Part of a small language model's weights.
Size: 18 layers, width 320, 10 heads of 32 (5 for keys and values), MLP 640 GeGLU.
Architecture: RMSNorm before and after each block, rotary positions.
Training: a variant of Adam for these matrices, 4593 steps.
MLP neurons of a small language model. Each row is named by its layer, matrix (gate and up: input weights) and neuron, and shows model dimensions 80-207. Each number is 128 + 32 x the weight over its row's rms, rounded and kept within 0 to 255. Numbers have three digits each. A neuron's up and down rows have the sign that makes its largest values positive.
After each neuron's rows, "fires after" lists the tokens most often just before its 100 highest values on Wikipedia text that the model never trained on. A number after a token or word is its count.

L4.gate406:135146181141139153158213083100113092102121178121098112093123128085178122079117112132157108118143070152135109118140129103134105209145157148113122084157073193099124159105185127112096171164129105105114175117119101152155098145135080107118139175136084135120114119111119135132106209127121175124122123104135170134057141103154164087117100090117155066137105112168084077090131124116141077090131
L4.up406:066102172095080114127157159108110056117097129120172149127190156116156146106147109120122124147118124151170123156143134110157140196126136169150118108094086115133111172100116112119075092171151100135155118126109153119113076111132100122135050206108123094085144098109061149117139167130144119170174115073129153156113122137076231090111075078114160072161144090154121120112121154145122121091160
fires after: " |" 82, "," 7

L4.gate605:145111197123137141147090140121090146176133148143084096121140103153166173125132152097115173124085171116117119111168121095075126133123089176096138164110079142156138127097093153175144114135169131109139185109097147166194126108187094175091076177115077164134165125135076057085118222134144148122128155170143119115109136067165099114149104129134089085174150140105124114175149104106147123091162
L4.up605:152075113148163069131189123184091100075089108136170154094091099102161108119184099188108107141167151126115133097073118106142099120169143071138134100133130110141139052130134135107155108127142038160137150176145108105072111130110131100149139111125129104108158107086160157209143172136127149138119096140159152071121143161119151057153066098140153118124096159137097134204125168147101075136096
fires after: " |" 20, "'," 11, ";" 10, "|" 6, ":" 5, "," 5

L6.gate157:143172113098106033120077098143069119111093089113052115149122155126124130152117127112116137136128158119147163166111158130178120122193205112127108118133156103090131118142124126167116151110146039086165090186106164125120161078147131083159157114093113109107152119116139086142079096127133218151123146096124091125111137158175120168152097106069099113152110158109137193171135153128148145076133
L6.up157:160047116174096127089141194176139095131149147163141162153088086106136104162100064155116119139147194171149150129112127105101110193102140148152151128174106133127095138098072134110109128144110140117143160133134092131117047099105209098155143133129119168127207173136131081153140120082133104107145156142128117108087097040169052137153122115146168111097121119170099149127122109184099173120119
fires after: " " 75, "." 9

L6.gate285:104152106103111083055170175130132127140205075122115140158175207101156184104127121127168150166184128075132149115120116151110105194118118065156177123128169108097135108153099148143128114131084088116129116081147099136116092112120169093139161177119130188087110164086187155170110150177146162127167085107144098122105147075138082142122121111119037132130147120177130129107194147205163133208118
L6.up285:128099119123162159154050125175146150060074152151116123163160127169139149164129124110073138075135094134162086131143097154067122166134155096151097159199156104091118165125133078230087148119108130123064076129132091144122171181127124138110127183130148116132143116117085116117127147113075129104141133097104092112132144110151131154088093080127118138122130158108042096103082096141140194135131
fires after: " " 79, "," 6, "\n" 5

L4.gate288:114150141142096155126128058126092154155124126157158175095126143098094162123094118116103169102163118127135130145095118199103138211098132138112129084147122159123110176123126114142112159110157112132108102092112081112162134117112091094110123142085131172080080147049105145157078147152161095160154115156130146142065137086122168141073082103116135159156176161182119111195169116111117137118117
L4.up288:111166089126157149171147103068119105057066172120104133162166116142142099135158077112127199132126073114109122120155135076139138134149157140129156064159125062183104088161151152104157113155170171157114130121149098156116116131109137159125119129107120141100077128068107123126156104128139135133078189094143119081107130111064153124106153171061151155123160089115085186121093127106159106102094
fires after: " " 42, " |" 36, " and" 4

L10.gate130:136175150107080129135121088173097153192159082119124186135072143071094116139177110135170116150174170104123098096150130137124080122177115161076155103142183220061117181091116130106116142178105157131152138193117117129150131144157144109105160138148083135127168164114121174117121134144118118107111064115126174093117157103181154173103111157103117134105125100179152141138150107156127093156146
L10.up130:136181061102112131143168143074154125138108145112111063172118129128111113127114160121147164137157190170188127085128133170088152047177126135092091134165136112146118049098120137148152129179101168174117137181133195189111083136101114130137157130108124115146150139139069140094115136107190152146084110120123119138130132130131179137097129089168171035143207185139149134080097109160115147149169
fires after: " in" 14, " to" 11, "born" 7, " on" 6, " from" 6, " a" 6

L7.gate341:110133085119144093157145101169115157102116124157120149169107075143141121076126114108156065105168134141122136159125124119141150105189120111114107161150103103148081194079154207203122116139141113130138122108135118116117176166117174174113082153037116075098129104130121124135114173131132160108092129177102156158089091146112131176142143134085123148102151084117124142133125089098168149122132
L7.up341:130139159145115087123152139148133160137145154152134148167158160099096103149140119162156113165218202157122168128133118131149162198101054151122107110115093096123081161118107131123110098182032154082163130151138131135175082070201120095118086134112125124115134124155166116175162136160146175099148137102173140143118158104112081163104182108096171081141123121158144077091103194155183118147085
fires after: " |" 46, " " 23, ";" 13, "," 8

L11.gate380:099157086148134176102129177180133109177149063085101120088114092086166155093185103141104142195068135087099129037162170207074075181165121171161081120182092105116126142112114130191105144080129119096107150090134140145163122105091163117115151188146180120153153122116178088179097153130085130075105095088228197153161120106127236140163145045134097112092172068134129133130151093146127140151107
L11.up380:154115095134173122072225132122172146138134091106092132152153118100166156094123143073198120174082081108165105070130189176136148158120163108161109139073176180164073106115147139121139090109124114097107052102121158127107085104143100095119165174129132114091171085116108169100077126114183126132159158128107092084130148166120126166212154118092127151091133156116135129169100103117084083137070
fires after: " " 33, "," 20, "." 17, " |" 4

L7.gate590:140118111150139120182160104129120144087096126135153105140095094131089121180130124118148122085119142095065080123095113109088094179101133190118165069086185158175165132055091148109176118123195139111114141125156112128129087128080131158168110179065110161119191128133103119147155128165174157131141163147159132125098149091181134127132084157092101123110104193159112091112099193100144122080127
L7.up590:075145144127118078102117112046127156080069080157120138119118145122108122186111162111153078174163130112129126147116137134134110174163156120122144167097103094158116108109094177126161132163158058133172164043154073117112122123136197075129114154141102114123136111078130175163129150115132152134064088205224137172151162120096186072152135168066129117140109108149088148168172073128098146085127
fires after: " |" 45, " " 13, "." 9, ":" 6, " rad" 6

L7.gate601:091178167120152051106175101130122121169110082131135098113144164081137142104148113138143098148119093082101044155145101168107095113179141160091153183153127162135135216116065096134124173160116132111141130141121131177143168123176189088120172135110117133130132198136134119120090076120148179107132123201074141098112136104187125171133113165156137142146111094121154162119171112153086125159111
L7.up601:149142097127146129131105132102205176146104054119119166167121096169148125136149145129114123118178121175099118105142132054146140072135090141105205150069133195150134163110083066158180166167118164133121142137179177125129124114107085144180158099127124141124130103111146146100140099160120110132140169184146182168088121128142174167113093156152107131092145140116181106158131127136162174181170
fires after: " on" 26, " in" 13, "On" 13, " On" 9, " New" 6

L7.gate24:106153146134096084099148117099177099119124109149109148130079108091144145159074147174155115110109093145179123084098123152177133149064179161160085100119128194072125109127137172157116207144087116168202105117143102130160126113152067141125133143118135104138184103107149102123091095143104166111075131045123102113080054150187156148156157170162065138136115097143086125107134152061226076149102
L7.up24:080095068146163068126182149128177094095161131134120136173133132093156137171117151144184109115169131123120133129118172149148156168086127179218072170101166107102129168116158122118154140161106119181139085146095070135209110108147103104200142092117140104141189115112130135192115107114160211124145134091177190102107104104166135179178133114102075162092094130130101053093157131069125117113048
fires after: "%" 22, " |" 20, " " 18, " (" 6, "." 6, " +" 6

L7.gate350:122147107120103095157155120112196108173105087127121138098156126049150143137146111125068109075127084086171080110084039127147102185081149076150137092128137197189137139092115143146160127123126068112101089075105115143104138112123127168069118116134137150125122150066145134111152088093154094113116132136089167106126151140179118113127082142102138070189154129147136145134129134135126084122137
L7.up350:181102157102136083142096142127142130134077109175103124137168155084110168138126114119126114133145107127177078115156141085087148144101136137138097107136159169126114093105085087127181091096162128068136113162139131107119076077047091131106120103133131115165103180054086172152134187065162097159092175171148164113137169133153115144096142085140070140090138163126159128148143129098129061127139
fires after: "." 24, "," 18, " (" 9, "–" 7, "′" 5

L7.gate581:071157142116127166165174083104185151121139154161118135130172107110178193085129067098188082137136152180138100110149096108067139124098157127130138137121104154136114151091164186128122124133122156176122166099133114140059073186123165114156115152070084038100112188186157077149124148148116146077140049183124104123131127092104113125175174121164081161150113153159087108088153109185119104097220
L7.up581:178097076133094154172144148150138108122068153196114155154137108122111178205157151140214154185139086155077161131151128160176125147174121138142159073182114118108159167070115155096126121152128145098183110129138138143164132127148042121082085140182151151098157114150059144139137111099061129147083108129201087178100097173161104126177107152197178117140101112128147129137068138069164097141151
fires after: " |" 31, ";" 18, " ×" 12, "″N" 9, " and" 5, " MS" 4

L4.gate146:129122116128161137192101151085130136157150117150105157122118104151156056205137146164110101174160111100134140098097116140118089161134167101211138101118108165146120080138109109162159152146060068124165135197121058140117099138133111167147155146116095099082131143102106146176089143117098129147145049131150092129149111082133096116131151065115138138091156130153148182119109142099148124101113
L4.up146:168105114133092083119145093116160110155073132136161203098046114087136124119081119160091166162205096154087130120157132156134119162114123189151096110110150176095094146079125112128059138112111099136111099125147114126141127123098113096162144153090063135176125125115195109085119141136110156111134112118043196177132141123088149219118105133152067145126117177107083117142079137109107125185039
fires after: " " 100

L2.gate228:103176111175121180170120168170174037168142173145091124144184100101101098141142103181196093124159138124134064121127135188130117165118158102150105146103127155146092082160136115156156128173146127172109102114106127120111075158163105163154104122157134127138110168098145127129116166153146134130186180105140077136061164166173179130146072146159153161109163158121221191135157160106158074125090
L2.up228:153144096112069136109109147154108152131095111095155172135153077124133135108083101130159106149186166131170161109098117172116091125092133125119138130101077183124135144105219127128127097158174125151090092150117078086097087146127096142137132143168159134088083180135127141092135166145130108115156198122150193076154144146145177134160103185148089131144079100135140163176126229130187133080159
fires after: "1" 20, "2" 11, " |" 10, "3" 8, " Total" 7, "0" 6

L6.gate109:111106138106074139165127159164102148085169153182098146146156129118132128090071144157158117165112136161157106134135111154107174161102154142152119103126140119153096157097175102139155106143072131097134078143138093103165139095144168153164131122087091089085174141139081170111077121093084107115144154120162180150123050085105188145139095135119127160104106139166113146141107134073108118150127
L6.up109:157102118055168057154145116149155099129055102118122111126170149147093086129107135138133135163126094074092110156091091144152109144160136146093123103096107143080125128068100127112094058174118098153133110140111089083119072096168100101120140167110133160115129069089210104096140149134163170185096129101151121108129092108121135190160081161151100102142157149095147168118125093112099106196099
fires after: " " 65, "′" 22, " (" 5

L11.gate396:119097141121131114144104137100120145127140123080099116142107163202135190150128141100178031155158117115123162068122109138125148114140043183106101105141072109119086101086081131088105127189107160082097141084144106117096049189123069086144158083143116133138124121122142124112129118179104148145074098082129133211104087148138136085145085084157080107129169123156111122093102132130144122120081
L11.up396:085094148169115149151079099096139056126127153140181070137189107166179088099145171129108137094070183140122096075144157134175159134130135099101134152072123173103150126153145197111130133175071161070109138146128146136157129144186119172165141183184050130136108122130116130121176127173130189150158136120071116187126158109099133155179103131113114120138116055188093141121120065136134130149069
fires after: " " 69, "–" 21

L14.gate468:166053118101100132192147121149094194132142149169050129093171187136122077120146138146097120115124145190128124121107133167138147149121118145135148166124145162085105149103149130133147132110096122064100144110188136189203107152148161138078104094166158121105100131076128135174109163157179123153168089092144125130137120190179082087135124150124137084169101124134082094091127085149163081143128
L14.up468:124097155097141093120063074093139098086111156076126147178128140136129091173158113163151142156104113172135179126129116131168144120156128193114150149097088161100072133138134106116163163150116159158140066160137126110163097112175111158129124165164102092123091133112112108096163079171095135114138099115134135157121138130115102150158130139110136108195117139164145143153136138057100119166094
fires after: "." 34, " " 31, " (" 12, "–" 4

L6.gate421:098164124130160103154076171148113121131159095120103156125132103098095035131127035179136164090104170153102093087115089062131104154127175094105155112105165120071142146129005115160150148142065139112141148130146073118186167059171209180067130115129111131084147138144118056099090126131126132098107150156102078092085123101155107163127123116051098110126098167131100141174156150157146145089147
L6.up421:085093102107095109131145146187154148188153081141145165112071104111105115107170152104137171144135155141176133140065131104117145151158134097100129119115131112119128079117121187129155121145119097170119103167099118146144141104102152149110145129085134111157204147160139109117097083133130139105092109128157163124074117107106095157123114213105149128035132151103165119141116156124185140174101
fires after: "," 45, " where" 22, " that" 9, "." 5

L12.gate156:130110146140186122136119135119118107116132148093084118097102095135211090192140122072084090103099134117121071138089108143086121161099156091139140126136175126060107125099132095055140156156112040076168108156125102134159106128112180146127197142103147135143121140132134157077112101139198069152130094089169100122165050155124169117073173113163098099127099130154118111142180132076163111078130
L12.up156:120172141131179127123171127175121136172083130181134150131078160122122092156171161149126148108155125098110063072097185085132094124136072176114091157163157106161056077159131135121136094168106068135161179177107142134158123176193135117139139145151079109141140132107159147114101129124127170129153138133127117098131101126098161107193157114128061142111134073131175144120072136136127066163183
fires after: "\n" 31, " (" 11, " =\n\n" 6, "\n\n" 6, " al" 5

L12.gate402:166149158116160159113115182129091131126067135090085127162079094129181091126128128136151145129192132124148129163111087140184099153111115160175184121122118070108135093157162139183123160078120061111181105054170106111067139096103141073130125128115120086086135110145130127153137124093151154121113137052182131149128053164189144134215105047118103105154139110132136080135142090149125139129076
L12.up402:142128079163196112186172143140117136086117058099135131061112146126153125131163099106196099175191116087127215108160114121124112150171179166146088159141080128140161137137147129102143173118083114105118077146083139082122126078038120083150131080063102123106162153147139148195133180101148114098103119146174133124142127139106174150121113139123140157085150090122124123170108100153128106054103
fires after: "." 42, "," 18, ".\n\n" 6, "==\n" 4

L4.gate482:113171169130135169122150114155115106129165190175138158088124121126091140118111152157141122092095147162163123127080125169114108162082119159151063109138044183162083101131096119122105160133159173147117136125090091113159159099162107042123090122143096107124103092148137056101148112185073179140133084089172139131086166178135188063150106145137121139104090121172108099172108147103127144187190
L4.up482:097143074132065115102134097084148121090074133109152151085118052130099140124102173091148126118073105113134157148097152137112097110096142170121097164136164100132126097103105100186103091121151120161122124168126167146086116122087120170131105080107102066102052131165085082126166135212132099102119140126156156102085142134045165102105070189076077091134127112153121150143186163118147110081146
fires after: " |" 94, ";" 4

L15.gate598:145143078105101115108135091097104146145131120061130168172121185095134132123170172142085109117076142125172135107100147094113135133119149129124109113108155174062105138166155094143148125163111126172180131173153167157119128067103146103096173163128146176104116071186086106097137136166163136153103077138130155087161138109133139148150065090098076104123096090190137118125112173105178124117171
L15.up598:158162067099169114108195134121069134116137132142109131148152132145129144158113121117134114082078119143127120050122129115103149107134150106173087133155146134139128179119151146173145174134142135091196101135064150151159145101133099069175090129130106162185057109139058139098106091141162102080130173084203099108182115083136154127170129123091184167109103157104165148115131144106131120112126
fires after: " on" 30, ":" 11, " |" 10, "On" 10, " On" 10, ".\n\n" 5

L6.gate100:192088144046131118112141172128135160140099101169134113183107090118144124186133195104079148105120090131141093115109142108137072186049157146113142140143118156166103189135116146094151130110140113133152136109079202148143122113141083167129082122096121157132125115117145108159106081104121171141104154156156098126133146091112091097091094103139104098183122069151102108121137115177177097168190
L6.up100:170147124142147113087096177118182141153120103121086149166090150099128182137190202102159091143062152132183135139155106092158107158086184115205099137158116152161117121156112116107166100161145076106148151183126120101100130154098104111124095138143128065110136083143144172096159090089074127070098169120198128128161116150104146095105137115141113153114139137120130128173105217175164089130100
fires after: "″N" 23, "," 18, "°N" 9, " |" 9, " the" 4, "3" 4

L2.gate255:175178099139148110073196141109103065144146171103078139131158132109153108186082150122095106123052100134116156115137138146149136131079083084121127162142176134166151141145157135074131157125146069105159062149101110095221099156176114124137142158120056172105108127167145123161131091111135131161119174147142102176100089136098102128167087153104102087138119186147067149096090120086195101095155
L2.up255:182101070208153108164175168071172114097103156112115095102145136156112125141149120090128097146047092092185127153149165113148162086107120122165125167112101164144149151119124132158153135111114148117121075148141065111148102149181106129135089079130138110101117084139118157144167128033150072157142152144164166126129104109069060061187131147059070142095162142098113150150082131071138124153099
fires after: " " 48, " +" 9, "." 7, " Box" 4, "35" 4

L7.gate525:141118174097108078176150073109147145107156164124116175155131168127161097162153093133154183184113084168071128125111165139127128151051110142107204073134136137114065161077098142134160133143163120161116100164170125117094120076135124150122169109140076143078113160109104151146111117121103135139122124122184140144108091099101149101117071124114058090113134159186137132151143160098174089184037
L7.up525:124084120119161146180124087063137110106208112128185105151135108179128138148133138195102144112114092168183154154123130114124133120125168135192129114093096090161154140106186124114150135148128131160147108166136169098112088143152111141150052094093105163072133115111111098117176192145135113159172099096157134150168122092079115106176120132190128112138178156116161108149080167112127105109112
fires after: " " 45, "." 18, "," 13, " −" 8

L9.gate234:120125112108127117130171129139127137093139139130084207201157155132161115170068144161113141127085151142078081157084117168110132172129082101115104064148114138085138150073106100094102151141115103157199078088084187112137152133110066088110127076094125197130146102087133146114115124094139196123108131125125109109103092126103128180129078179130124055109154138133065127138176098078193134137077
L9.up234:149097085118151190156107159133111082113142146122175110128129126169090143134111132128114097092174116146115092171149113147103135143174076160159098170147119075175148107116146150089091145105160157150146115078122164083048117148125186129105118119101122184144088130126148178164093128064103083111147078078127174170142130119111125113107134149084126148109116157111064070115048113129158179147152
fires after: " " 50, "," 9, "." 7, "8" 6

L4.gate104:127126151136080099126124081118115117166181135113115129174053131125128171125135081145151117176146088185119053117152089134111082126094227094086162102131141124172130104137184132152119087164099115077095157153111156115127116137068067129154104157134127128089124082140104116182115148116178138193148110107174144079132125071115132099111185165166082121183187097112134127013085136086204126048121
L4.up104:142110124133167129171075113136135120093115144137142156147042191138138135101135191117139118188121137100129147161105112128070123101079166082120128163162099150077129098099106161089022086118161181167182153143111094139121186129083141138093094179108081114133163070119133150103130070132105089120176130130177172120150071148089186119160143191150108098161184075132071147133126129086141080109122
fires after: " " 32, "-" 7, " A" 7, "." 4, "2" 4, "001" 4

L14.gate235:171133116135108089136094090141114088124135154142060177162122080147187187134162061114122123124110131126168099116110120128160182154111181070122177117072196186093120129082144123170127147160144108108103146087114148103076152125051159148125129107108092153099126127110132129113079117098157160177115133138195157097085132154141088141123062106183124092157141096096121118113142142136132155091139
L14.up235:123114120117107146148145137119166135118153160194131115143147171128131155165112133158121156156183124108159151112085127092130120136117187141110138168177150154163128101120115201149139074079161118139085136167063105104111109086105133138127198145107108203175108125083142073151158119170120121163146156106118160139109084109081102128127125175085080116136141204114091078162182165093170130149092
fires after: " " 74, ";" 7, "." 7, "–" 7

L10.gate340:144086118166077119179115122146170181135154105107122099123086109110106178158175112138127096135122145082158152069091117124148112173178152168113168101100152153152161170133171139111145125142116071025115154081120151082117196112160105097147129110122124110086147092077146129111146123153106153148145091192153098148089133110140125059111115095127124120184168083106148132057063127121163122127082
L10.up340:143124148117095094112091082116150137095150097167121106076095143126153175117084184091154128149194143172074115175073189136145119081171095169122168103151152140080058163087107182105111165163120114116099111146109176149173116092129118129121147120165106101171141089069158141108124188138202099176104170118099092154074091148072174126151111103088141131105120133153075171125072088094189116110111
fires after: " " 33, "." 31, "–" 24, "-" 5

L2.gate635:124120100155119141126104133111160120103122154093136141191153163170110090145109168121137103122094047147140152155123096140200181101129150118160073197116125112161123108167126107142147119121175141177186095126194145126063140163123128084126076145165151137058078107123073096132170110110121084118134146124123135111155159155139083157193117087146141173097129106099156092152134149127127197192108
L2.up635:127203130120190126138151138129168094117145135141142154165183164132161107128100130121152096118127150132184167131172175190110107102126131077159121111134154095074149212222113120145139149116117092161198102138151137104167125158186139072133164108129105147165150115129145128145137125152126167144064155080207138132141154185108128152112109101140067143130092162153109152115125132068135120139139
fires after: " |" 55, ";" 13, "," 12, ":" 5

L13.gate481:185074130130115137155124125165194180059148105152085146102113079060128153144131103144140117104172162169079136149106121112102110121138133161127159122155077118088135118114100130135122139119118177130167128060082173066093154101130100124124091103114158129151123099173145109099159161152141118177119102157097081139122154149154123055122148145175123108177095108144103115119094121112153111041065
L13.up481:137149133141065102107111158065117117091123122139153106152079115101133105117125135061133100063151087139223183138143095143149152131207132181172112137157092089115125130184162101069152206137095154137090118116078175123152077114095141128141112105146155095129169164115099130173117161099147138169119105152130128193125122109142106192096094108110170161155143154150135075120132086097148067123154
fires after: " " 41, "–" 18

L9.gate38:172152099148087102097091151166084180143134105111098122041142102137153048111090049145143174126120105167136122169126128123137116137186108151140183098092156123109099160063151114106136112139151143079104149195134120110136109130086164120109127181085068108150167159084164161125116164127146163154075125111202102169143120134150074164096174096161116156166129107139083126083118127150159073110195
L9.up38:167129079141112132071131104155171120083161135094112088115157142115149119141153080174086146122172121177171157176156136121143169104137189109150122109095108139171144141170194139101133133192103107105064119159143135152114133139126093194134127157101085198084176181097128086113111173105163170082132070145157160155086175114097124120092102122148195122184139114147159118131092156119128090128155
fires after: " " 42, " a" 5, " in" 5, " with" 4

L10.gate197:153175130072102083142101145101106117090163078153128102140143158115147142143139106106121135138100095142140126129112080125130073162153162075156137123156113124133133104114053156103111152089095093087078099090157109121120120070144086189141117120120146124088116207136185103133052153104128130159142148083153155150109125098204049114154082138117106125178086161204063158179131198110122131130131
L10.up197:127157137117080140130113148123119104086117132138125111160120124147122082136100077153080086118139101122072151153130095111159108125139119115130146148127090157176134136089092144108069135093141139103124144162168067127123094109115130110045148152139055154164083114175130090179111133081150092109126182125072076087112121140173122103085144148105122116131042200145100110149133112179154125103171
fires after: "." 52, ".\n\n" 12, "," 8, ")." 4

L14.gate286:188118183119134142100118091139141199171157107134107171102113136128145126113103069173125141146201107105079159117112185139102112134147144160111153106132137106102155155059108163123120152130104152118117123089168193136125148058160091093123140160111168136131148175101146121099128144156152094101140134108117098143099106177179116174117114096108150087157170117074130151144103152157107104075134
L14.up286:140172163147120093125112172064113086090158158127077098124072135145150119131119121136152107117135144164165120155092111156132190141130135137176169141153105154088146167126141136111084138095125082155146097090169141096130136162096096104106136176117125172081083207162168125103200172095139117160106112093166114149088128142141083114070122099144096111139113140083113117149063144157106114111124
fires after: " " 34, " (" 16, " \"" 7

L9.gate168:130162154137121102112183147075110159117107105131129149101140128062135109180082092092165089077186169199132112122106109131123131130152193145164123076122123095089174177187064124165133092143103152057174153136119139093106133159148133097118093172115101130123068126111175108101121138192086168082102154089118129107074186120082105124112131133127144125171125127168153073106107175120086163168189
L9.up168:110137181160145129186139149159134156168085109152134113150083132142082138146164115060050161118108131153149112112155157131151097116110114146111122110146092123151142126128101087188125145055094142157046082168115118129086168165103104076115119159190124135133157121120086161110088178118084155130106119046114078015109145117220142148122154096051101173110155101093127096158152118076089141126168
fires after: "," 31, "." 12, " that" 6, " We" 4

L7.gate471:142076095126136131182167121165115150100153106095133115153106186128152079129140174104179091144143081057121093160128207128166139125196145126093145124091161155116132106096124104128128111169128110127124126129179150101082139140134104133157142114112141069071209138098133108137125164136105114103121177117185155151166126053144171131183137105109156139062117105122122131138078146169201113139112
L7.up471:151113120077116059162096122134157157122147152088107082126150091170146120109124181101153143162164156199152101093096099150140174152122200106141100088125105099096074073096066123112117135142084170129124104168118161090078020118174193140142093137131127129090081155054163136109126111132141159145135129125130119130059113142121130173130069082095136097157138124149135116147149112116131088164061
fires after: " " 93

L12.gate178:158183107134097100153109138157128112123189126149090110167131102137156130156068120047132141155154094106122122096109110123127088175108147062153124105114122155102137132141095132194066104139103144142106151104196081039165163112126136087076144196151128108144136154140215113130087132140159157141115157144203149105127137122188183099123111142131096158167093082148072140159144136111125218143068
L12.up178:157151153106123111091116081145139120129150106128137142118134092174119076144109170201152132114084180144110137080110131128136155116071119124125135167150181117134121109125132153150140117112137159145092108064142106121124089141175115151164101165075081137105035178166115160128109126193137075134112112130145099120123134106119157140123110116158087127095151108145117148129167138096135107123121
fires after: " " 69, " |" 12, "\":" 4

L14.gate252:159114150149141170153144117092113146165110076137110119102120113145131129210144146150114138131087093093145096143067112137118135134108111067135161101169139137122120124175161103118090182153088075135093063113136118081153208079113107093095124116125125135159120109136146107129130135099143143088129142162119125124063154152139133140150145093078139127129203126152139107113069109149112120172110
L14.up252:108146105117112094145081114143212121150124142127189116156192119093064157093078117139112076078110109097135069198144143162093126111126156134078132152129158090082134123113169131046139105135133169123104162169148092127114108127108140153176111130155113099115100097077128176122136052100182119124099109078192161135146147129167154170155114164101148093138139149122128161127143192180111112087156
fires after: " " 49, "\n\n" 4

L11.gate388:084113142131163082106164118175157094090201048142069108144119160106128135114154131150148108170112113113137119062121163154133103171100169147147176180111124185135157111085129127141143161104186107106133112121097165075149132127164121116138174192153076136104147148088123078170114077146122088116093132180146133114096145106126115159145101134118078136086128159174149170100138180114099100164140
L11.up388:113147141162130097063108195083077184115137082126098111104095131122129080172080132097136078146129136049077104133140119088162115103138113101101103098168209125079134111111106097137059198125114085150155103131118088131177134128108112115100105155132183151143098091111134117142096131114061141075132123101108119109102095122093101150116113121044145128161114175155098136163177084173147186110061
fires after: " " 96

L6.gate431:133120070172126115140121105146143169126170133108152122202183191127129124184105160154120123166113141094145182148117137109161161130146158120125093136108146136066164132089137102114156099145094112143092102130127131108151128069119093108077150182093139137152123141119105131146171205140084118157184174141179151154161150117124172116159095118141131127062182140120098144113109199079135148155084
L6.up431:059099147094130065143126154112131164094083115118129211144130129159134104062153130137151098147147157051164116122110099170144147176155131151141071173140144149140146152081146154134134153137142168144124099150134129107141083115211075098087125110145151149122135116099162145095119091153146108187118133116133191142086036143156180103126105122099153074133113136119141114175090134071124086167142
fires after: " " 95

L9.gate142:163072146145113176138094084122146166191147105131106124131177131097115077098160148213105125100153078128194102135093102078168158148112112166119116147115117087055098137079136087079131154115099137132064055152100155122157128157098106142132174136124124139143121139053126174134139156135147092161186124084085162091084162169206157131134154158126128146172134109186125098113125141093101171096198
L9.up142:119132124131137071072152130162116105075200147150122183124123119064101148144122143141140129140149111140093113111116079180124119140151100061153130139190123179218088110121112137163101134214129123156211097039095091129120146121170110091099168135168115167094136163139127126118150139100143104099107089126148106119138127122135170131143132161139133139214182155073088146136054153119093099133117
fires after: " " 89, " (" 8

L9.gate244:107169080106145090113108104108095104121115132124112137152156126107134103102154114127126144108164149072129113098144132119103090085176089118120080159143108195102133207092123123091106186151154069127099141147148100175180136146154138084141120116129111149112091114149161098101153125097084112137172071134111147161108100139191119172122094121147141137197153113172097116104186122074061100127157
L9.up244:204144116130148142117170142059160127135099150067144190089080078108097149122128174097117135160172169124109096076087148181122152094102122156145122144158135165097143136103138169116122133100149093147162181098085120105054118122128109127155115054157187092101154224124105151085154171134149135049148172124113098088153064099161116087134102120150089141084148162127152079100126108108146127104124
fires after: " the" 27, " and" 10, " in" 7, " to" 6, " of" 5, "," 5

L4.gate527:127175121134106126125158125123113141104161076116131127184108136076110157075108066160139100135126183107110092122129074134144114162116093126075174074105150148127212150159130152102138124109127109133161080155156191205185130113130157136104077136056087069110155111137116117179098162134106184172148082137179145141113133111117057114157164103190146102129182136130127132120155157111135103160189
L4.up527:159127128094127128108124143103129097137113138136167163179135236121099144116110147139170134155210133145191195136124153084132147163133116132101116159085148104147094153041123170143134164145085115128137102130132144135153083120117114113114081136137086117128161118124139128151141106150144169080135168161092133101131103117103153127149108169109138151114124121111146133141096082084146102162110
fires after: " |" 65, "″N" 23, "°N" 7

L11.gate360:163123139134122117149110081154157143144124134117071116060123105140102104169094164136090091094103133099038092127098093071166136141096152069105136023168111185143172132085114124068102110160128148061134071098141133120094152164075144065131132081091092112181127125064169122127127140150112189122099112167126096173125175127154108098124091115147132116107131155193070089167147074129228100108141
L11.up360:159078119146143054095120106173171118167134157044106163121106071107073122131122095116124040141101112146124092182101158119149128131131166113134089119128111122069132139120124158068141147161114177064078090191120078115129148160146186117125172091165134128111203139138131158085140112113150076132093172090116139123112112150148150129089135078115119088159124160078057110126116131066146080151147
fires after: " " 67, "-" 5, "–" 4